config.yaml
num_hidden_layers: 10
num_attention_heads: 4
norm_place: "pre"
qk_norm: false
lr_head: 0.00685
train_tokens: 898900000
MLP neurons of a small language model. Each row is named by its layer, matrix (down: output weights) and neuron, and shows model dimensions 272-463. Each number is 128 + 32 x the weight over its row's rms, rounded and kept within 0 to 255. Numbers have three digits each. A neuron's up and down rows have the sign that makes its largest values positive.
After each neuron's rows, "fires before" lists the tokens most often just after its 100 highest values on Wikipedia text that the model never trained on.

L4.down38:172164141144118068133106112133154053093112138057151077091132202096135122135131073155113106122075145164123124103128129064161195123128111157127125130178102158156185115088070122152137110133124113098056119143123125081186134081172129136071157148147134112110102060142119126132089072160186101085074018073146143050150115108130108093087164128131104157139146081138083101152161136118163117163125095113139139141133137153197143127107161156142115143174140080138103172118163123096117103082116152102133136149118162172154188117151112094125144166101130212144140127121162160171161130129074189140
fires before: " ", "0", " |", " |\n"

L5.down1525:137081168150087148079130136117130134076130196099124120165163141158145196094132116158200181094141122108109124166119147082101142137177074100128112114112110138124141102141083081113104130091158156043119096129106146088141146180136054142111107140099131148165084102207217145148091101091125171126053102137178165103125138126104085145201158094149068154162067150083125163110121100118056092076122104042124092130118132200157162166122044085136113068157060129091108117134148119132189171097064133175170117134094092210161120118173150189143110140123198100178130072113123082049170095096130109103
fires before: " in", " on", " with", " of", ",", "==\n"

L5.down704:120145120169101090142093087100104132207117108109103158138161111149108165037075187128164177098176111205106119143098129111120166090153116120118126102122110132152158146150149135166129145127137135177102068131173148074154132110142156182125120127185151136050115156109119107078104154123118104119140183081137161086094116102141157104124128102099207142206161193124114105148105119144121112076222093100095115171176115107159046137116124113168087107134163100109123118154176106174084164117137193116115160137132058212142182142131098135086101114100153141145133173168105106083122121189093144147
fires before: "|", " |", "|---|---|---|---|---|---|---|\n", "|---|---|---|---", " |\n"

L4.down264:180165147167050144152136053182120130066144119096076150113111130097132107131097139114172120165125090124074132074098062187111135138099091121131133155119092092111196118136094125089144085162077137065070208136125114130087123112102118153103144129147125124112103133062139225181127153103145072121180165102123162148123147097126145198103122098105128157146119094102070128144205107141184097136135124128135161133091146123178128088092100141115163128109095110135119137169148096146104065115128150109115111051145130173128178097120103131131153137156154152108140129146119101049139177110113110174
fires before: " ", " on", " to", " |", " into"

L2.down814:125171093147145139112173095051110145137140082128177189173139156172140104155156087082202124106114145078166108122174133072070153138072178088085142149113132073116176131096110099109111077059089150147146118090116152116079147133096141146115127075127140081119189090135112134140113161128135111110148104086181092137091118105143169125125152096081155088133123139106171114143065141118117094100159180042112154138117063113086139047158141148124140117064122042074107103074121165150122150151138092160153099101121145141116091145172139106196150087187134138146112152123115179117121144087152144144
fires before: "-", "ition"

L4.down1438:142128126111103153096162177062148141163175188087120166105111134142107148142150100205156107142094107154097112159164120124109114176143133142089142160193109107144051152085101071116115120152116150168138131113143139144099249064116138113114162144128191173132104140127085149108192135160152153094125044112089180144148120137141197163142186093112196150121146140115168134155154143132137193125146130137058090139138153101128156112186140063129160124032171115134145091101153133107080138101159077099217131100197131114063131106170088043090117149144175126129126078108111123180104165073117120116
fires before: " ", " Goals", " D", " Apps"

L4.down1396:167145074135153152087116132160177083089141092124110099065083108132089181152082176145153144146079106131113092113149125164124138113133161179127180121130109168160139151138078114175068143084166082116101123138136129125107118154148105106153158142147125123132110124155087070103171131166157122102161082072175133108160098167041157154119121139082130153047100112107138101182143123123106101116222121106139156150127137141133149179202127140136099156114107092100142136143182109090146160157174142100092120122110074171159104189105145134139079092124142161081097196224053168110116100089133168142
fires before: " |", "\n", ":", ",", " of"

L2.down1624:071138108111139120150183148050092094136097088176071120091121152128142192051150131123174094110092179159131148116089148103133135091137123184129101129190125136146150165108183147153107098074132153099157123165057102074115120105115143107082089176133106115113099110177133145121142093117133159120143158114103141132112160140145174154161117128111158105104122134126107109123148195150128108124142090159160133147109157119081115124110148163096149163105089116114145123068214130115106203146050077137102080086091141123132089210068136096130141096063139168126124065146106111137172080095111209136
fires before: " |", "\n", ";", ":", "==\n\n", " is"

L4.down1707:160075130140126152145180058176077143106123181172138153132121099178120023118113080108148090156126083141096154102207162071175093153148117101150117144035109122122137114130098104084097095081174175166115145122121106061079081148121071119114136097111112110135146114086141094105144102093140138101113101121131157166142093122149152110124127105105087076122136117119101149112110122105135058107123143060144125073129145074099158100103076095070139152145112080160132101169154151108147100116149153163170123096132096165071157144137111149116164110137135129126163135105114115056158121116105127155
fires before: " ", " \""

L2.down934:142134144153150117105180126140078189093116118124110127078137103179163137148116142087131113127138099077111147112149136182113131139112161161159124113118134143123110154122147081104165103135101135160148118142168131113145174126126150089121165127132078036119105170087126140175114151084185156165161147137130159079154133149079141161159158124191128122128099107146138151190163128132146133101169103170160145152097114137178088072090101182124152131178151137133110154096105130126113204134109090124212167127136144170097107126137097093134112079145074176126108183127154057129174125095138142132
fires before: " was", " is", " has", "'s"

L5.down610:141109134140139150110083155107128171141106180113087160142068082152046145077122124099146096045112140149153147077128118127148113159112135158140164129106153155184118142190145081152121090113104163157199087110167093198198127113124133114145153145112120149159171088160104126087134163084118105193055165088054155110135140127084104085117123144132117134145102167142078098128073102099132093141153115150107144103128160092086117094147114142120152169140119155126122121168147133118134074130129158090146116143150130166161102131100174128156133166113152175149145131152169155061190128128079069163
fires before: "|", "i", "\n"

L5.down451:119074109162091114058084092060162110164104082074130139124139141109154110176143171091136158099115134133128134077153121115150186126129142198133099147148165166096044100088052135118108135180132106036169178190121143113149164157145132110127146177114086132139173098102138137120190180143156071135115080092076140127171114140073183099087118126128098125159089129133128124164191121145109113150108178091146086109205086135152141104107121158181108126095129119131191090151160049063056078094123073137114168080155065125099171170108168117131136082133116134095164133186110093100111141086125136135
fires before: " ", ","

L5.down485:181195127163156174123134164158141098095126203161144092132161182111129162104140084136148132092143069122127104128154105054102171117120094112123085104171106134150153159145154140136163119176132113096075089157107187163140036113161142122093127104081091150141116129193120072127153109077104063111178126157129156101100124133175067154106132139186148121088125100154156130145136117091190123093104145129141117150119191152086163095057076151178125152123166097090078094220108140160122086146134140087131141096163155088053142134205107138105106181097124102129187192101097180140174094123060133130
fires before: " as", " to"

L5.down236:060094153167133100097063094185145155102117076136158107090154117196118118169103083154116104127154168145108136081122130127108128155117115129132115192106075157169146160097155088124121121162147162105170164172147129098147132170141152130097111087146128145082177190102133113203142134122100113084120093133090138117127107143091112141140052080138108097113095055133092115142141137130109111140152110112152079122184141142124122071060109205078168092129098147121108199102143140201070143119098093108152086059135124109166088148173132147089075158137106102177132086131147117111181170177123146127
fires before: " as", " the", " by", " for", " in"

L5.down708:104101128180093083167065073110133127091103079148114084091166099175157154121160105111160186070168140129149138123144106156111118125089085122109154220149155116187132138144118162136075090162122116106138124107166168142176072095124105139104116136101129112115129174186186114117157105141099141137115054154139174095119173142130106166155109158158128093095176078123169113117150131211116106097113121113117091181171070119171116080149083134107053146161142106116159108135134110128091159081127126171092074091201160129133108161125085084101150170092173169082113162108106097170148116194156112132
fires before: " the", " University", " T", " from"

L2.down215:173152139125107092147141144098121158148083112115157182127209065113105140128150123132149099168157083167119155130127161147153142191148183149134098090130139120121071125178163162101170084153135199106114183098090139156107139141107139122099133120130125100101175158104095179080061108094145096143164089036132136099125116110087130124095111118080119092143128126191116163104073110126118100093156138075163161113153150101138113145166105131117116130146107141092154151173120144151090085123144115136072149169122109120078146066159128118118178130127105131201159114162115110135083128156134073157
fires before: " ", ",", "at"

L2.down1238:111076138136193158121131155120181101115116198143113124157102166113054122109099129125182201145092106116168100086117108040153163146226169060127134102147111103107091155155140129201149117116149089123201146127174082090141084143149201107159095114118164136107116110144175097092103145133194131135137150104089093162092146074164142113126100151163166130132132102099079119169135107148139165102153126133109108122169093183107119160140168172118165173162112177162094137119065117165106083135182085102102090145191132101162132175170172108104123139135123123129103091150136147130086189163132187150
fires before: " |", "%", " |\n", " m", " million"

L2.down763:118177132143089142085172120034111161146101113155171122088155066134145090101148090137155102064142059130162122073152102134171120155089162144158110137075113168164179110164133150138102113109158089105152097080170143092121111161063139060136108125138099126168128134113111125126102100119131135118076070173106133110129099070148163103147109110149134148106048142143143106112173162155167133112085131101100117130150109133145175118149082112139106095142087133096056156153134153175110132172150155113118077135146138213139141168051086121105132138099075091079142131146143082167148163158104129124
fires before: " ", " |"

L2.down316:166110097086097093097139070115166145183123094179082113179128162186159151139150156104115122117100095086053055078092147091080093093111205142099199128122117137080090105165156110131112082102113181142187111125127149136095172116166111158136116104055130132102104069119110106151048159104159089135170108078113147124122092141139142116150143116065091146183140112065138131202103140141129183133182165143096091108068169098142123147136097134095115084119131124150103109154220128118164107106183096119112119134111120158110120175148100169196099119100096206132199099112145147147077107139094150097
fires before: "|", "-", " third"

L5.down1553:171086119134136128189162148135115133129138135162137143120152109178129110110117169146123112154152070186140212153141173152147173087126146106179115151080131112104097083119099169117099098133090145163146110102109084137101197091168107123087116126159110140102099160111175128112177135125085141075098100154127157161098166082136163160109152119107146087074096146123150074037177072122121119129083071101096072132178087122105170142119141101068141098164142129156178151176168142161173195123119128170098145143094102092091180098136112074085106145114118108150153180086153100181116110148093152128
fires before: " ", " the"

L2.down740:074074109170177150085215131098147164164113185140148171136063179106137131149058116148191139211139102161154112113162139078121137170135181088138158144126084062125138122176125147132115121126116197087133181175122071146119086172094123171123170092091174113163125118081177125162150087107131100127084114105078166193072116153115113135154140106203141126054110077135153123114148067191119193105111152124106131096131105084101129147132118135123113105130079169136157123114141104134118130101111087125109150118124104188186094139101135109121141135121109124144153163091151118132178078123156100106
fires before: " |", " m", "%", " |\n", "."

L2.down1375:143109146121155121131143159144036140151153130135124142123096129114140128165103139106151095152138051084117063063112102123150194102113169100154093131094144083137100046110085115111140094089139155129143082152154113168148153115165073193102104142120122169141137124167147143124172136158129132122127140098169163178073125151167134147190154111113072119170157141118141115088108167137156119132125083101159074130190178185104072121101149056133092106131147113116149150142092131144152087156136131143181123139106108119094167123056141112162170152174073161098135122149118121115114115127105033145
fires before: " ", " (", "10", "8"

L5.down1584:150172141109104132133150085112107195145152079097078156072166160168059176115127120118160146152118132140116100142135130166123121128142148115224142137133161121166099053081122146114104141147165131118090178114133145118110097107121137061117171112103114104079102121198101120137133140104128147171058140150152153171172122116042148153085117167151119121093181212128077133132079112159096125096160104139112076153137177099112120069154160134153116135142114159093134119129128102186131175148163126193107096125084123101128077183133135113145123192095150128101123095148106107149190185100055137087
fires before: " |", " medal", "\n", "–"

L5.down1546:142152175128117136116099069166087076168098076119069197138138146119147115150114105151142105117088116141139158130072083163184096102132153122092128151114125167095141136077114147148140098124111135161116128112158135176189091117163120098164169095100161087149105119132125075043147126088111122116077098118098162086146147134168144105229147125127130187138136111088125147080134139106107096100126057115147158195105146154126136087133107110182143154131118048173154092180153125137168118096103168154145100162107096159160112112145160133144116142200178072145101119132164125109137153126124173128
fires before: " |", "\n", "0", ";"

L5.down352:142145132151170087179113165117139191078128109060075127142154110115141143187138117168141088043147187139105069122171136158138138147077124146088129154154110132129098145103109128165117126133180140113168052102115144120205162146133089183109102134123105110127114072129164087158105124073109073112099129119159105107137195061122129177065092186137158088144171150129144127149099113113127146102138163131115124116098105103160130097059144125111095133163120093142106160191177103154106121106143104148147106126179123197158167116136097174103140156138171081171116214137155120176147113153133115111
fires before: " by", " to", " in"

L4.down10:112110160092094106107149094105138163070167084146097117172142120095163152104126126120130120144144156158122142098051171128163154110169079081109089140184135126136153133131078121133063105134161179058121147067114085155129108149067095174142159073136164132109159086122197133140181111135083149124075126131182151181121133137083076145113133153125098084137174150077094147125135075194118166110165165123133167063156147127173043131132161164135150146164137117134118155094092183165084162108093042081096137109084114107139150097167079178118089145147093107154107113124132090111138168186116122155
fires before: " that", " the", " to", " it", " a"

L5.down1131:159110061127130148093158089109155142146088115150156139088161173150151123152108058157183120135117120118120110119144185125160129157093089160154073182131132089103067155092111167165097153094085129096124099161128171123142130082126075110171180099130148103146162103096159110142147089147149130113129136111137068154146125103111129123157078137152132126115113151103137088117184174107068101105136135170095115153177121101117112145117065091122103110157069081119052119114155125108142160062131104137170166231142184141110097119134140076136097060194177170143188108192166139138107116172149158200
fires before: ",", "–", ".", " –", "),", " to"

L2.down898:157106084137126052152122132195068132100136108134131123127103093040136130150174133134100098131158090083124093088158134119094142108141149178124096137109156143148131120157111148139183159118103159192178122133139144149167084161049101153115144140123119124069081105117144082141173202119124106116098181086077084155178148170111125084087167124140145091109149150106186153100112154092114025047119131131162195111158140142117145076141145145121110115119144149166160128126165073141110082166151094112110074060085155156173119144102219153116130131146115207158099147150093113134168077130107120163
fires before: " |", ",", ";", " -", "–"